config.toml
num_hidden_layers = 9
hidden_size = 768
num_attention_heads = 6
num_key_value_heads = 6
norm_eps = 1e-06
qk_norm = false
attn_scale = 0.0884
parallel_block = false
final_lr_fraction = 0.0
z_loss = 1e-05
train_tokens = 965800000
dataset = "wikipedia_en"
MLP neurons of a small language model. Each row is named by its layer, matrix (up: input weights) and neuron, and shows model dimensions 608-703. Each number is 50 + 10 x the weight over its row's rms, rounded and kept within 0 to 99.
After each neuron's rows, "fires on" lists the tokens most often at its 100 highest values on Wikipedia text that the model never trained on.

L5.up1518:55 50 57 51 51 38 71 48 61 52 53 62 75 65 46 54 53 33 49 45 53 62 40 52 56 68 66 75 64 57 41 38 47 36 42 44 48 47 50 51 55 54 27 48 49 55 54 46 45 61 45 58 39 59 62 43 51 58 62 48 49 52 58 38 52 55 36 57 51 52 41 44 40 41 47 27 51 59 62 53 54 68 38 71 64 25 46 58 35 59 43 58 38 52 46 29
fires on: "1", " gr", "-s", " r"

L5.up856:51 44 58 53 68 57 49 56 49 50 52 45 51 73 55 54 47 71 40 45 35 69 54 39 57 62 40 55 62 50 38 39 48 49 51 58 60 47 66 37 54 45 49 51 57 62 64 54 47 56 55 59 42 33 60 55 54 60 67 49 66 40 62 61 45 64 50 32 43 62 52 30 40 41 59 43 60 41 57 56 49 56 49 47 56 71 54 35 41 50 38 47 46 32 47 58
fires on: " I", "I", "A", "er", "."

L5.up2391:50 57 56 49 46 39 71 48 59 41 45 47 34 58 55 63 53 36 45 65 56 49 50 52 66 45 31 60 54 42 60 49 31 36 42 36 67 54 43 36 51 50 33 51 31 64 48 51 39 60 42 46 42 60 46 49 51 54 52 39 61 37 63 44 55 47 51 58 37 42 31 37 66 47 59 40 57 45 75 51 65 54 66 67 33 53 32 57 66 40 41 58 56 53 71 57
fires on: "0", " an", " one", " another", " his"

L5.up2607:49 60 52 41 62 52 54 35 48 40 48 31 44 31 49 45 49 46 52 62 26 61 62 52 58 71 42 41 44 70 48 59 35 47 43 64 51 59 66 54 46 47 28 67 47 40 54 58 40 50 48 57 65 54 71 43 46 58 67 50 39 52 48 49 31 57 64 65 43 44 52 54 50 43 39 65 60 54 50 45 42 62 43 47 37 29 49 41 34 59 44 35 51 63 53 47
fires on: " and", "–", " ch"

L5.up1457:31 52 39 59 55 43 44 54 49 61 65 49 51 34 33 49 60 51 42 50 47 54 68 53 65 56 40 43 55 53 67 49 40 36 33 51 63 43 69 37 68 51 61 42 56 60 55 57 48 68 30 48 55 50 26 29 60 44 54 52 60 42 43 55 59 35 58 61 44 47 48 48 66 44 63 36 48 48 54 52 33 66 45 47 48 56 46 47 44 67 48 48 56 51 49 51
fires on: " was", " that", " this", " an"

L5.up251:33 45 46 62 44 41 51 54 45 28 45 57 53 59 38 39 65 46 47 48 53 41 42 44 55 61 46 60 59 38 52 61 30 48 39 54 50 77 64 49 56 48 45 51 61 49 64 73 50 52 47 30 67 56 42 56 67 55 65 60 55 58 49 39 57 44 40 72 40 29 41 41 51 61 58 48 63 62 60 66 49 62 60 63 46 54 22 42 48 56 43 52 44 38 63 50
fires on: ",", " than", " nearly", " half", " just"

L5.up2122:49 46 51 68 43 63 54 45 43 27 53 81 53 60 53 57 52 67 58 54 60 54 46 46 52 57 58 31 56 77 59 49 39 65 46 52 54 47 65 44 69 46 41 51 51 56 49 48 44 68 22 68 56 48 59 48 71 43 51 61 75 67 43 45 64 66 40 47 40 33 60 47 70 52 29 60 45 30 50 53 51 39 48 62 41 61 45 57 34 47 48 69 39 48 37 48
fires on: ",", "),", "1", "u"

L5.up676:48 53 49 36 45 66 46 55 31 40 65 50 42 29 59 52 39 49 53 53 40 49 44 42 41 60 61 64 41 56 45 67 52 52 47 38 39 51 49 45 58 38 46 56 51 65 61 48 50 34 51 57 60 52 41 43 53 52 53 61 48 54 58 50 35 60 65 63 40 51 49 42 51 65 28 65 45 58 58 46 52 65 52 46 57 44 56 50 36 56 38 81 52 62 44 41
fires on: " and", " (", " or", " is", "5"

L5.up877:61 58 49 55 53 42 49 64 50 38 54 65 45 52 48 44 41 54 45 35 55 49 55 34 73 51 52 51 61 44 53 51 52 62 58 61 58 34 40 51 24 52 58 61 53 50 43 59 62 58 52 45 46 34 27 58 51 55 38 51 47 35 61 53 54 68 43 36 40 56 48 48 47 67 45 73 45 53 65 56 37 70 41 33 65 45 61 42 52 48 29 55 38 58 48 40
fires on: "n", "N", " of", " N", "L"

L5.up259:36 41 44 46 52 45 57 49 58 46 35 47 64 63 42 44 56 44 42 63 57 70 66 42 41 79 64 54 69 39 52 68 51 47 43 73 51 66 48 69 40 47 55 55 56 47 69 54 46 59 38 39 46 45 46 44 58 60 36 63 37 54 46 22 67 46 39 46 46 47 39 61 59 64 63 45 39 43 65 56 60 44 52 58 34 60 48 44 54 41 39 59 47 32 53 41
fires on: " |", " and", "E", " Te"

L5.up2597:56 48 42 44 43 42 53 43 66 48 43 42 59 44 48 75 34 58 48 48 35 46 47 58 42 56 47 35 62 41 48 46 48 49 55 53 43 50 41 43 46 54 54 50 70 45 51 51 26 48 32 38 67 55 52 46 42 39 51 57 35 56 40 35 44 69 54 50 47 45 53 44 54 58 56 56 47 56 56 56 59 39 59 53 54 53 44 42 43 50 49 48 52 43 54 54
fires on: ".", " over", " under", " December", " number"

L5.up1038:60 41 43 51 57 54 57 51 52 48 58 59 41 48 48 44 59 45 58 46 54 73 40 46 60 58 33 41 47 56 47 20 51 55 44 70 33 48 50 41 56 63 34 59 38 41 48 37 58 54 61 39 51 60 59 51 37 52 57 35 42 64 52 46 49 39 56 62 39 42 46 68 63 61 63 43 44 31 54 57 52 50 44 54 51 28 45 62 48 62 40 56 39 48 39 40
fires on: " R", "t", "T", " an", " t", "ring"

L5.up1099:37 32 62 49 63 51 51 54 24 47 70 58 60 41 71 48 39 48 64 44 48 57 54 42 47 68 61 67 49 74 38 57 44 40 51 50 46 62 40 29 46 53 53 54 45 50 37 56 63 40 30 38 56 53 50 45 55 46 46 52 54 55 49 53 50 61 51 52 52 50 49 60 54 44 46 37 70 54 56 36 61 50 33 50 55 50 60 58 64 42 38 53 56 40 61 40
fires on: " the", "1", "2", " a", " Marine"

L5.up438:42 49 54 54 51 49 46 45 36 50 39 61 56 50 56 53 52 62 49 57 46 56 43 45 47 69 58 59 56 51 38 57 33 37 44 54 40 54 61 48 46 54 44 60 51 49 56 47 42 70 58 54 55 41 63 46 62 57 38 45 50 70 50 54 72 70 63 56 47 50 59 35 47 41 55 52 39 38 64 58 70 57 45 72 32 63 33 65 43 64 48 46 41 48 62 48
fires on: " and", " Am", " or", " &", "b", "ag"

L5.up2027:33 56 39 60 26 50 56 33 50 50 55 63 61 28 49 45 53 30 41 38 47 60 64 44 55 39 49 41 40 56 57 47 28 60 39 55 54 33 55 52 51 56 32 65 43 41 49 35 68 56 59 46 46 48 52 55 43 55 70 50 41 35 51 48 53 61 44 65 46 68 25 31 71 68 66 53 38 74 56 52 44 56 37 58 36 33 45 52 54 47 38 51 41 56 41 50
fires on: "-", " quant", " in", " O", " N", "us"

L5.up1878:70 60 44 50 49 38 55 72 48 61 38 52 41 58 50 35 48 52 55 50 44 18 64 29 54 64 33 53 68 58 32 60 57 57 54 51 69 53 40 50 57 62 43 54 76 67 37 37 57 53 43 48 54 59 67 71 47 55 40 39 46 57 52 29 57 50 54 46 50 40 44 50 67 66 45 59 66 55 55 44 63 57 48 54 34 63 43 57 45 58 51 41 45 48 43 40
fires on: " University", "ov", " State", "O", " College", "ak"

L5.up1479:44 54 54 51 29 54 60 63 35 48 43 64 57 36 61 36 47 52 43 52 70 58 41 42 54 45 59 44 66 69 63 59 45 48 55 68 41 44 40 20 64 65 45 60 43 61 34 39 52 66 54 50 63 66 39 53 42 46 65 49 45 35 55 54 40 45 69 50 37 46 44 46 37 51 32 38 39 53 38 62 57 53 66 36 46 45 38 44 41 56 46 36 51 43 45 42
fires on: " P", " N", "xi"

L5.up1117:36 30 51 41 42 56 53 63 57 67 42 59 66 57 43 52 71 52 57 45 49 32 57 37 56 58 49 42 60 43 43 53 37 41 59 44 50 60 37 51 47 33 50 46 54 43 52 60 48 52 52 59 56 35 40 52 53 44 49 58 58 47 70 49 45 64 39 48 48 50 47 37 40 51 54 55 50 45 40 56 67 43 52 58 58 57 49 52 38 45 47 47 52 43 40 45
fires on: " |", " sp", " ("

L5.up1681:48 49 51 57 38 82 54 58 46 43 57 41 27 46 52 58 45 48 61 34 61 48 49 37 34 37 41 54 68 67 52 37 51 49 49 47 27 47 73 55 33 62 39 45 57 45 41 66 28 52 47 61 62 43 60 68 54 64 54 50 48 54 56 56 68 58 60 45 50 49 45 54 65 61 57 45 45 51 52 54 42 57 65 49 56 55 70 58 52 55 54 50 46 63 66 48
fires on: "-", ":", " United", " South", ","